{"num_hidden_layers": 13, "hidden_size": 160, "num_attention_heads": 2, "num_key_value_heads": 2, "head_dim": 64, "intermediate_size": 640, "vocab_size": 8192, "hidden_act": "gelu", "norm": "layernorm", "norm_place": "pre", "norm_eps": 1e-05, "positions": "rope", "rope_theta": 10000.0, "rope_fraction": 0.25, "qk_norm": true, "attn_scale": 0.136, "bias": "qkv", "tie_word_embeddings": true, "parallel_block": true, "init": "uniform", "init_std_qkv": 0.0485, "init_std_o": 0.0106, "init_std_up": 0.0485, "init_std_down": 0.00475, "optimizer": "adamw", "learning_rate": 0.0024, "beta1": 0.9, "beta2": 0.95, "weight_decay": 0.11, "lr_head": 0.00891, "max_grad_norm": 1.0, "warmup_steps": 304, "schedule": "wsd", "decay_fraction": 1.0, "decay_shape": "linear", "final_lr_fraction": 0.0, "batch_tokens": 16384, "max_seq_len": 256, "doc_mask": true, "train_tokens": 141100000, "max_steps": 8613, "dataset": "wikipedia_en"}
MLP neurons of a small language model. Each row is named by its layer, matrix (down: output weights) and neuron, and shows model dimensions 0-127. Each number is 128 + 32 x the weight over its row's rms, rounded and kept within 0 to 255.
A block is one neuron, or neurons of one layer that tend to fire together. After each block is what it responds to, as a language model described it from the Wikipedia text at the highest values.

L8.down170 [142 109  89 146 139 170 107 135  85 102 128 112 140 179 116  87 147  67 111 163  70  79 163 104 136  79  93 165 152  86 144 129  95 106 134  93  83 154 162  75 170 166 133 114 125 111 112 168 164 160 139 113 150 155 102 116 158  83 125 186 137 141 127 133 106 120 109  95 178 141  81 185 117 214 153 139 164 109 142 137 128  85 109 154  89 130 111 136 138 142 113  86  84 116 151 197  96 194 138 144  68  52 177 105  95  99 162 122 119 145 116 102 136 168 117 137 159 146  65  83 138 120  81 139  58  99 150 173]
L8.down316 [124 145 125 144 103 141 107  92 116 118 153 106 142 135 159  65 136  79 113 109 137 136 200 162 134 104 134 178 126 139 124 121  99 113 156 102  88 164 122 150 176 166  61 146 101  70  52 148 159 216 136 146  67 107  73 159  90  26  96 148 159 161 126 100  96 164  79 113 133 123 127 106 111 176 147 124 116 166  56 141 158 144 123 133 110 160 111 134 150 165 132 132 126 107 110 149 177 163  78 114 138 152 136 105 112 135 175 149 110 139 161 153  72 160 101 112 108 137  61 155 173 131 126 186  41 121 137 146]
L8.down397 [139 106  93 170 107 149 118 169  56  94 149 162 135 106  89  95 152 113 119 143 117 114 109 158 149  82  33 158  77 173 137  77  95 163 143 119 110 129 171 117 178 121 163 111 129 154 120 138  89 132 125 123  98 117 164 108 160  73  79 184 132 129 120 112  75 159 101  61 154 129 123 208 163 103 153 135 141 167 100 177 128 116 117 131 134 132 109 118 203 105  84  89 131 147 133 153 108 165 145 184 111 108 113 191  58 104 131 145  98 144 143 107 148 166 118 105 110 197 125 172 148 110 105 166  86  95 113 160]
L8.down544 [135 132 114  78  92 159 106 134  85  89 141 153  59 118 136  67 126 132 137 139  91 110 149 193 127 109  84 156 107 140 158 170  96 124 110 128 107 101 123 102 117 157 196 195 124 156 124 165 122 146 124 139  88 154  82 154  95  95  95 181 150 155 161  90  97 151  92 130 181 122 156 159 157 177 122 127 130 163 122  96 136  70  96 129 115 143 116  77  98  81 110 116 140  94 121 149 156 198 112  98 143 109 119  78 111 131 166 154 139 130 134 155  88 192 104  91 121 211 130 191 114 109 135 138  50 118  89 134]
Description: Mid-word subword fragments. Interior word-piece tokens in the middle of a word split into several pieces, in varied text, such as sur-ren-dered, vi-ci-nity, Nin-ten-do.

L3.down115 [128 109 127 134 175 108 103 106 106 120 111 159 115 140  99 151 108 111 144 177 101  86 145 132 138 171 127 207  40 135  77 156  91 155 147 139 151 168 122 123 175 113 124 165 102  76 135 171 197 121 113 121 165 135 126 104 103 161 162 145 178 112  26 141  97  86 191 149 128 114 131 133 152 160  40 106 108  51 145 109 163 136 128  95 141 148  73 133 121 117 130 103 130 131 119 131 147 158 101 151 133 137 135 129  74 152 150 117 120 211  88 205 124 187 112  79 132  95  85  73 126 153 147  88 133  77 161 125]
L3.down332 [208 103 184 137 158 111 172 128 157 140  95  93 117  66  77 149  94 152 125 147 120 166 158 103 101 138 149 161 145 135 121 136 112 136 149 122 142 133 121 175 134 103 124  94 118 135 182 212 192  95  78 138 139 123 169 134  51 146 137 164 174 104  86 130  86  95 132 118 108 178 111  85 138 169 112  88 154 102 222 120 144 153 134 112 107 168  76  56 144 114 107 119  71 109 148 124 143 120  92 168 120 141 132 138 148 169  98 147  76 126 122 145  79 146 140 113 171 106 128 110 100 146  94  89 142 103 187 169]
Description: Word-final completing fragments. Final subword pieces that complete a word already split into several tokens, mostly a lone h as in Polis-h, Fift-h, Roc-h-dale, plus endings like -ings, -ics, -ide.

L2.down27 [124 160 166 110  75 112 124 103 146 126  78 189 181  87 179  64  87  33 108 133 147 129 181 122 136 109 157  89 141 133  68 107 101  99 144 188 148 130  28 110 176 112 112 153 113 174 140  66  88 110 153 112 164 100 164 148 138 160 132 109 102 128 139 127  90 126 135  69 133 109 102 159 137 114 161  74 155  97 154 113  93 146 167 171 143 128 106  88 154 132 122 115  97 141 107 178 133 137 185 110 147 145 119 140 192 121 121  54 134 172  62 124 123 128 100 125 136 144 130 169 127 111 132 135 124 126 133 127]
L2.down95 [149 147 116 147  73 102 178 144 128 145  99 104 135 158 116 121 134  72 126  80 159 191 136 108 156  98 136 163 179  93  60  93 125 151 161 100  87 148 105 118 127 148 101  83 114 186 171  82 133 151 111 109 137  64 161 142 101 133 153 147 143 139 122 118 114  99 157 116 118 105 149 130 184 163 193 114 153  84 188 113 119 125 181 141 131 137 142 145 125 126 139  98 135 145 219 121 137  98 158  69  98  89 111 178 125 113 102  96 114 224 123 137  80 154 139 103  94 105  99 157 100 106 124 136 148 118 149 115]
L2.down207 [149 123  96 119 139  81 111 143 145 105 118 121  90 136 127 153  75  98 150 144 147  85 164 149 135 122 144 126 133 123 176 238  32 131 137 148 120 124 128 112 108 187 131 114 117 129 108  55 131 163 142 176 150 166 168 150 112 156 113 160  82 114  88 160 166 125 156 147 130 133 118  92 133 191 166  97 144 170 105 124 105 146 155 144 121 147 175 104 134 101  92 103  95 126 154  86 180 123 117 124  82 127 102 152 124 128 103 156 138 126 163  95 110  71 117  91 142  73 148 134 117  50 173 131 143 110 124 165]
L2.down234 [126 189 171 127 141 193  76 112 115 138  98 109 114 146 135 108 129 121 118 106 139 102 122 189  95 155 149 117 145 141 100 124 135 138  93 141 123 134  43 117 177  99 108 136 158 123 126 103 108 173 145 114 142  67 165 113 121 109 132 155 180 137 113 144 120 142 157 128 143 172 161 124 127 106 114  25 149 106 111 156 130 133 129 150 166 113 129 113 143 172  87  90 120 148  69 150 153 104 127  89  76 144 144 130 122 151  55 115 197 128 112 160 147  79  39  88 103 147 118 138 118 122 138 173 135 130  92 115]
L2.down298 [129 125  82 120  78 150 123 105 130 131 143 145 142 115 154 106 111  96 150 133 153 174 161 159 109 135 121 113 164  89 150 195 141 141 131 117 126  87  45 101 168 115 109 167 120 146 162  63  34 106 166 110 126  50 188 196 179 161 122 142  85  74 124  95 120 172  96 126  83  95 133 107 131 138 147  71 151 184 119 163 146 125 174 127 109 114 125  99 150 133 126  96 142 133 169 152  80 131 142 127  55  80 109 168 168 185 139 159 132 146 134 149 122 132 116 109  85 126 104 172 149 103 164 180 141 144 159  76]
L2.down315 [141 130 118  98  91 141 112 130 126 133 128 111 163 154  78 163  85  98  97  88 161 103 160 164 149 147 170 154 156  75 114 126 123 128 167 125 124 170 137 169 126 171 126  99  97 163 156 142  97 158 125 118 153 140 145 100 113 182 172  85 103 132 163 159 140 168 129 179 113 142 107 142  56 170 120 171 108  64 124  97 121 199 171  69  77  69 116 151  61 123 137 103 100 125 120 203 167 149 139 116  65  81  97 131 149 103 122 141  98 104 150 101 131  44 180 160 138 104 135 125 116 124 163 129 139 155  58 112]
L2.down331 [167 198 151 101 152 129 113 129 144 130  91 132 173 134 142  99  72  73 137  79 163 108 163 122 141  59 148  98 153  63 104 166  66  96  84  94  81 157  48 121 150 173 116  92 139 156 180  76 159 155 155 150 170 108 171 173 145 150 166 113 129  84  89 136 116 113 162 135 159 139 147 124 122 175 162 105 137 124 105 163 134 126 207 166 125 138 119 130 143 104 110  81 136  95 145 166 122 123 100  94  20 134 125 162 100 148 137 126 145 131 112 167 118  78 135  99  81  84 137 166 105 109 194 142 136 136  63 113]
L2.down616 [120 135 168 130  61 130 164 134 146 183  75 183 119  83 124  78 106  78 140 134 134 197  99  98 158 160 145 162  84 113 145 125 104 163  64 151  90 164 154 158 139 114 126  96  89 154 164  95  72 107 121  97 124  79 155 141 128 154 108 172 176 135  98  81 114 137 146 104 137 135  75 104 174 166 196  38 184 196 188 173 134 155 135 136 136 204 133 130 117 142 157 124 120 131 159 105 124  90  90  46 132  99 132 162 118 123 145 116 108 196 143  85  99 133 119 127 143 140 108 154 137 160 106 111 143 159 157 105]
Description: Mid-word subword fragments. Fires on word-internal pieces after a split, mostly the suffix "ual" in words like ritual, individual, mutual, dual, plus pieces like ric, umb, ump.

L8.down5 [100 137 152  83 123 116 145 116 139  86  48 129 109 166 127 176  76 150 180 143 128 130 112 127 149 124 169  99 127  67 147 152 103 121 108 162 128 144 109 119  97 142 169 180 123 153 142 110  82 123 155 156 135 109 109 140 135 154 131 138  59 110 151 129 161 123 107 207 105 142 152 135 151 131  45 108 144 147 142 134 139 140 214 201 163  95 155 141 174 117 165 127  99  51 106 123  95  70 139  81  82 121 100  94 153 135 155 128 211 148 184  92 151 107  87 135 155 131 178 119 110 131 122 123 208 139 118 142]
L8.down293 [138 147 134 171 150 146  89 132 169 135 154 106 102 143 110  88 139 165  57 153 167 124  66  63 237 120 125 133  84 100 158 149 117 108 109 136  37 119 118 130 126 146 169 158 126 115 105 128 125 120 120 134 123  93 192 157  77 128 104 153 141  97  98 161 113 155  42 117  94 128  94 105 150 185  66  55 112 128 113 122 101 133 147 179 135  90 116 109 160 199 142 146 119 183 135 141  85 102 139 165 162 107 147 126 172 101 158 144 110 104  95 167 121 135 136 156 131 155 135 149 146 147 181 113 191 169 147 161]
L8.down352 [139 114 153 130 148 124 163  90 141  85 127 134 153 129 180 119 125 132  72 139  97 114 118 140 133 115 154 143  93 104  48 115 101  91 136 128 151 172 168  76 182 130 132 105 160 158  98 172 149 112 117 149 166  42  82 148 140 170 161 152  99 106 160 144 132 119 108 112 148  83 184 194 146 114 141 112 146 139 125  65  91  87 136 158 130  88 117  81 125 148 117 180 147 100  90  78 126 100  69  45 134  64 113  51 168 147 169 145 116  60 101  86 160 142 159 142 117 191 158 121 155  97 124  72 184 155 142 112]
L8.down378 [125  81 171  71 132 102 147 153  84  80 100 122  86 166 130 163  64 107 138 171 170 123 170 171 173 110 195 104 124  74 157 130 139  77 114 149 123 108 148 180 140  93 118 156 172 112 110 174  78 126 172 105 113 118  59 130 110 141  82 119  55 178  81 174 119 144  77 114 116 141 112 169 189 111 139 164  92 136 157 118 104 113 161 100 180  99 132 129 150 179  83 127 165 135 144 100 138 178  97  92 182  91 102 103 130  98 184  88 179 107 149 132 128 136 144 107 140 102 153 178 148 186  98 101 185 180  63  90]
Description: Closing quotation marks. Closing quote marks after quoted titles, nicknames or terms, such as song names ("Bella", "Shine"); also final word pieces of names.

L3.down252 [ 80 112 155 119 143  98  99 168 127 123 184  89 100 202 106 146 126  48 181  98 123 145 134 169  95 127 100  92 147 167 128 128 191 124  88 120 127 124 123 134 122 149 107 135 153 155 144 208  80 107 136  78 129  75 176 154 116 164 116 138 140  99 202 153 211 153 117 115 140 154 162 125 151 113  51 176 167 102  89 112 115 166  98 133 114 181 139 187 156 146 125  86 146 110 143 139 103 140 124 164 109 122  57 124 121 100 103 144 122  99 134 139 141  70 116 112 151 113 122  91 106 177  79 125 135 144  53  96]
L3.down319 [118 118 131 114 115 179 102  68 120 139 158  93  84  74 149 104  98 145 197  86  90 199 169 148 156 128  92   9 174 204 121  94 145 121 129  96 135 145 143 131 111 106 124  64 160  82 133 104  92 117 128 151 148 157 192 127 127 166 101 122 120 139 153 174 118 160  99 129 156 121 129 180 157 114 171 170 113  56 113 137 102 109  99 153 118 108 142 116  81 145 105 124  10 186 109 130 121 148 132 163 106 140 138 142 114 144 120 115 120 118 187 116 103 126 161 168 146 125 200 116  73  89 198 126 119  88 108 135]
Description: Split-off verb suffixes. Separate -ed (mostly) and -ing suffix tokens completing a verb stem, as in match-ed, film-ed, depend-ing, usually before by, in or the.

L2.down26 [154 161 146 132 131  91 139 126  91 134 165  60  87  84 137 104  68  77  61 114 110 119 133  71 141 152 104 109 122 161 120  98 110 115 182 139  77 122 127 125 112  91 113 147 154 136 146 143 148  80 117 130 171 170 159 146 146 135 115 122  39 154 107 155  98 114 158 109  75 119 103 135 143 177 200  91 117  54 117 115  83  87 175 148 127  66 191 113 120 110 108 176 115 138 179 102 166 132 109 120 183 131 182 102  72 131 139 147 157 136 164 154 150 160 179 156 152 153 132 111 126  54 129 117 133 187 151 125]
L2.down109 [142  91 129  79 166 137 135  54 137 135 108 103  82 157  94  76  96 119 139  72  77 151 121 101 128 171 205 147 141 138 121  84 159 134 146  99  92 177 121 143  88 136 151 172 142 149 121 190  88 160 103 153 107 142 143 112 125 139 135 160 116 121  88 144 128 135  63  76 163 131 135 164 165 102  91 113 159  99 112 126  98 132 149  80 106 120 153 106 134 163 117  95 144 195 153 103 125 150  74 126 171 148 135 144  86 173 133  95 106  67 162 120 137  93 207 170 145 143 154 152 122  99 162 139 122 148  98 122]
L2.down235 [125 207 158 112  97 120 112 171 152 133 156 168  65  96 186  78 148 143 107 127 144 147 128 181 159 164 137  95 116 155 134 151 119 109  89 126  86  88 184 105  95 168 137 128 100  73 155 161 160 146 117 122 125  74 100  75 137 123 157 143  86 170 112 175 150 171 176 141 107 160 102 190  56 132 149 127 157 173 200 106  88 157 126 113 115 106 145 145 106 111 125 145  66 102 153  66 135 118 112 133  72  73 111  96 118 170 135 117  95 108 153 120  73 110 207 170  89 134 192 136 104 138 132 149 110 139 107 166]
L2.down419 [ 89 157 126  94 122 141 135 167 118 119 139 134  78  66 142  78 115 101 155 124 118 125 226  97 146 173 126  85 110 131 141 165 141 124  97 187 119 108 108 169 217  99 130  77 111 183 122 122  99  63 121 127 135 114 121 114 133 134 140 128  91 118 143 114  85 155  93 112 117 194 156 183 121 105 143 125 208 147  99 123 160  95  88 152  91 170 119  87 142 159 104 187  77 123  89 122 127  96 145  80 196 131  90 163 116 116 162 112  82 101 152 116 123 126 153 120 132 132 186 119 153 165 123 135 136 134  82 134]
L2.down488 [ 83 186 128 125 177 101 133 156 132 109 165  76 103 147  93  82 149 131 127  99  99 125 117 176 130 131 151  75 164 111 113 178 172 144  95 121  91 101  51 115  89 149 131 123 181 133 149 191  90 149 138 157 160 133 156 115 112 140  99 146 153  82 127 112 167 121  46 187 131 106 160 110 153  85  82 133 131  95  91 119 116 155  79 188 116 122 174 188 152 130 116 112 151 121  82  97 143 137 123 188 185 165 143 120  98 151 120 152 131  86 164 212 132 121 195  81 159 118  96 133 111 160  97 167 152 164  58 109]
L2.down579 [ 83 146 217 140 117 109 137 139 150 113 112 187 147 166 102  92 116 184 131 139 155 117 174 145 127 155 120 165 147 134  75 130 133 134  89 164 154 102  86  52 140 128 134 139 147 153 148  85 152 116 116 154 123 113 139  53 140 152 150 174 131  84 135 117 152 134  89 184 157  75 118 167  98 101  73 155 145 113 102 146 139 118 114 157 136  82 163 135  89 132 132  96 128 138  92  74 144 128 119  63 182 147 168 111 102  74 107  82  86 158 127 115 162  58 166 137 187 159 171  96 123 112 138 112 137 161  71 135]
L2.down585 [124 134 111 125 156 118  90  91 149 134 137  59 117 246  77  95 117 147  89 101 102 133  95  56 183 138 106 103 137 172 122 145  98 128 154  95 111 150 164 142 103  82 109 122 179 147 124 143 167 112 130  85 179 134 150 168  96 135 123 109 147 162 138 164 142 119 111 114 130 103 137 120 151 154  97 111  66  74 125 115  96 112 206 103  86 140 135 144  80 143 112  75 118 127 116 152  94 167 136 164 146 190 205  94 116 120 146 129  74 123 160 125 177  88 173 134 205 149 144 117  96  60 143 131 115 120  79  91]
L2.down592 [135 153 105 105 110 133 120 161 153 110 174  78 101 118 134 114 149 109 128 140 128  61 171 119 146 116 114  24 143 123 180 172 114 148 111 109  90 145  99 153 213 158 108  81 121  58 141 145  66 110 163 136 127 149 122 109 133 155  59 125 133 126 126 133 141 142 152 145 144 111 188 197 195 138 121 165  83 101 146 136 144 120 126 116 105 117 150 127 144 128 114 137 132 122  85 195 161 128 163 161 167 142 105 142 164  80 115  85  76 128  94 134  82 133 155  68 131 148  99 140 117 175 115 157 182 171 110 130]
Description: Suffix "-ed" word piece. The split-off ending "ed" (sometimes "d" or "ons") closing a word, mostly past-tense verbs like steam-ed, land-ed, cancell-ed, also Earn-ed, Sch-ed-ule.

L2.down119 [161 156 166 144 188 119 192 155  96 149 102 173 142 169  77 148 123 187 159 103 105 163  94 126 112 108 107 100 112 106 151 126  94 116 110 105 100 107 125 139 116  77 131 172 105 106 119 106  90 128 125 137 163 156 122 148 104 135 107 107 163 113 125 140 118 145 163 170 100 142 140 104 176 167 132 113 124 134 116 122 114 116 100 142 192 122 155 152 139 104 113 128 125 117 124  29  98 159 160 131 197 108 150  87 103  66 120 118 138 235 125 148 137 148  96  49 141 106 145  61  82  63 152 143 111 126 172 176]
L2.down143 [104 152 178 133 117  80 138  95 152 122 160 152 174 139 217  86  66  97 122  88 192 104 130 146 131  62 136 116 141 145  54 156  76 103 143 161 111 111  84  98 126 138 141 143 134 157 141  80 114 139 115  87 143 107 210 164 102 175 170 149 114  86 121 170 124 103 130 150 158  92  67 149 116 145 105 129 129 125 152 125  82 190 202 172 145  80 116 127 152 130 107 157 147 141 154 103 100 131 150  93 111 157 111 147 141 109 106  61 127 170 108 100 135 100 199  70 153  85 137 162 119  98  86 114 123 139 125 136]
L2.down148 [ 92 110 191 100 113 132 132 171 166 194 124 100 150 105 169 117 138 162 149 100 112 136 158  94 171 124 184 179 124  82 111 160  89 126 121 178 113 157 154 105 112  92 108 101 143 181 148 161  83  80 125  80 131 148 138 125 138 158 112 118 125 150  76 155  96 119  70 112  88  98 111 124 130 120  87 130 158 162 151 115 154 104 178 145  72 125 151  98 142 152 138 164 162 110  89 143  95 160  91 128 175 125  99 144  83 102 161 148 127 177 110 149 102 103 147  75 141 126 102 158 136  74 126 102  89 175 196 154]
L2.down191 [129 105 172 104 125 124 140  98 105 152 140  84  95 111 130 114  74 178  43 118 163 187  84 110 173 157 110 167 137 159  81 153  80 115 131 142 111 160 203 132 106  91 125 132 129 118 143 159 158  91 118  82 133 182 141 134 154  98 167  88 152 154 128 192 118  87 138 136 119 147  57 139 164 228  82 114 148  90 143 127 175 133 161 120 114 132 128 137 134 111 103 116 113 104 149 108 140 172  96 110 110 162 106 126  74  90 111 174 179 109 153 143 133 175 118 116 194  84  98  62 105 122 103 131 100 161 113 122]
L2.down259 [ 93 123 201 137 143 145 145 108 125 155 135 102  65 147 122 119 102 112 122  91 155 125 143 124 180 143  96 146 129 176 130 157  73 112  91 174 137 200 168 114 152 101 142  74 163 141 103 155 132  83 143  90 144 111 121 121 118 174 117 100 132 159  76 197  95  83 138  72 145 122  53  91 135 139 108 115 104 113 159 121 104 144 192  99  85 111 168 106 124 141 131 170 121  61  58 111 172 150 104 124 135 115 165 100 101  96 151 124 126 177 206 117 153 141 109  87 128 128 192 124  76 103 142  97 110 172 109 157]
L2.down332 [137 104 141 170 110 126 167 114  98 123 150 104  64  82 149 168 133 109 122 141 147 136  97  92  94 114 132 104 122 137 160  57 183 122 165  85  88 139 228  90 106 193 111 212 104 124 117 148 151  99  96 166 137 140 174 138 148 130 162 118 109 157 124  88 142 128 167 138 132 109 179  78 136 164 150 130 100 132 108 172  91 129 134 123  97 136 157 110 177  96 147 125 145  89 143  57 161  94  69 107 130 144 153 101 146  97  65 131 176 130  84 104 105 228 119 122 148 148  94 116 135 194 123 167 106 129 114 123]
L2.down393 [177 180 160  82  91 141 143 166 145 107 140 147 171  50 128 199 148  90 114 116 137 152 104 220 143 115 106 136  80 137 126 178 150  84 188 133 108 136  81 128 119 136 124 129 107  92 138 173 153 130 113  96 122  73 116 153  72 122 138  95  73 173 123 113  84 128 203  94  72 142  97 141 146 164 145  78 116 163 140  91 158 120 134 101  90 111 131 138 139 124 131 129 167 167 153 140 114 126 143 106 162 112 169  78 183  97 106 147 123 150 170 100 145  58  78 113 135 149  73 104 116  70 120 118 150 192  82 148]
L2.down394 [120  91 158 127 102 169 101 166  98 114 136 118 103 115 132 112  88 113  92 166 125 101  96 174  77 176 146 144 122 166  41 112 146 147 105 130 116 149 148 146 163 108  85 163 153 161 128 117 134 127 123  82 124  79 142  99 106 108 155 155 184 124 136 134 103  79 139  83 120 143 115  65 152  65  91  86 105 126 126 150 115 107 152 163 117 124 118 116 166 150 108 129 125 132 151 125 127 147 135 157 111 135 164 105  68 125 117 119 170 173  84 155 138 144 128  60  63 128 103 129 153 137 128 140 130 136  83  92]
Description: Word-final suffix pieces. Final word-pieces that complete a word broken at an odd point, especially the h of names and verbs (Kenneth, Bach, publish) and endings -ion, -al, -ter.

L3.down43 [110 164 165 184  85 157 122 169 101 164 156 131  79 108 122 131 147 102 121 139 162 129 131 169  98  90  75 177  90 176 179 176 129 110 103 127 138  91 206 133 111 102 108 127 136 118 105 173  68 140  47 115 158  92 146 132  67 221 120 125 146 129  79  71 134 137 176 134  84 161 100 171 122  78 113  75 131 118 126  82 120 120 114  97 129 110 182 139 131 135 131 163 128  85 109 101 119 134  87 140 129 162 151  93  64 166 109 156 162 158 176 138 120  95 152 124 121  59 138 110 104 163  90 137 124 173  80 109]
L3.down564 [ 80 221 146 151  71 126 101 143 136 156 135 142  85 159 137  96 121  91 126 120 196 149 107 141 112  97  63 148 109 117 158 156 142 139  66 141 102 155 131 154 105 157 121 121 110 145 119 145 127 140 124 123 159 102 146 113 108 156  95 116 143 102  69  91 156 134 147 153 109 155  43 121  94 142 113  56 167 183 118 139 138 137 102 180  85 122 157 146 148 154 131 123 162 134 110 106 106 120  69 129  61 154 110  96  47 153 127 165 122 162 192  80 150  69 148 161 154 110 113 126  75 157  82 134 116 151  97  97]
Description: Mid-word fragments, table labels. Inner word pieces of long or foreign words, especially ela (Eelam, Mandela, Rensselaer), hu, eb, plus table cells like Swing, Category.

L8.down97 [164 152 174 221 105 112 124 105 143  98 137 143  95 123 149 123 140 174  93 125  77 174 129 128 122 121 117  95 161  69 141  46  96 119 100 113 110  71  99 113 188 146 119 165  76 100 129 131 120  74 133 154 144 156 176  60 132 116 182 136 119 124 109 128 136 123 111 106 177 105 106 155 147 133 160 121  84 158 120 110 121 136 132 167 122 152 147 142 135  78 165 154 116  80  85 128 168 162 116 157 127  91 102 123 123  79  82  66 189 120  51 153 170 142 110 135 116 153 109 161 143 107 106 108 111  96 167 160]
L8.down342 [111 160 193  97 126  70 140 166 131  86 100  78 114 202 149 166 117 130  85 112  99 162 123 142 112 163 164 111 130 119 136 100 106 121 156 141 120 160 152 181  81  64 160 192 161 162 152 136  70  74 100 123 107 133 130 144 157 182 109 123 127 131 132 140 117 113 149 149 114 185 193 118 152 141 107  78 133 124 109 106 165  65 149 132 156 180 143 107 114 141 124 104 140 152 111 124 100 105  90 113  95 125 113 114 144 129 136 198 133 106 161 104 119 118 142 142  68 123 203 178 125 105 104  87 127 162  76  54]
L8.down451 [167 184 169 163  98 107 138  89 122  58 129  91  99 178 166 141 165  98  50  91 117 104 145 128 122 183 163  95 112 140 167  98  95 153 176 135  96 122 161 157 143  57 136  94 145 150  74 104 118 169 126 150 163  80 139  90 179 121 111 123 111  95 103 130 170 103 138 115  77 139 164 115 126  89 145 113 164 128 158 142 167  97  72 102 162 149 123 147 109 115 105  95  99 224  84 123 127 120 121 119 110 119  96 151 111 135  97 130 181 133 120 152 181 119 141 168 114  86 107 102 119 118 166 153 197 141  82 110]
L8.down589 [140 188 170  97 111 126 104 122 154  88  73 175  72  85 118 150 151 173 170 130  71 128 119 159 117 129 138  98  82 156 202 172 147  97 152  96 138  94 100 150  86 177 179  89 107 116 120 140 109 133 152 121 116 101 224 128 138 105 151 110 158 105 123  89 111 115 103 120 121 197 168 101 111 121 188 138 130 138 142  88 172 141  96 142 105 196 119  68  95 183 115  99 118 171 156  95  59 152 115 133 101 115 106 126 116 121 146 192 121 133  98  85 158  97 116 187  78 113 134 164 169 161 142 112 121  85  91 146]
Description: Verb inflection suffixes. Split-off inflectional endings -ed and -ing attached to a verb stem, mostly past participles or past tense, as in encourag-ed, inform-ed, account-ing.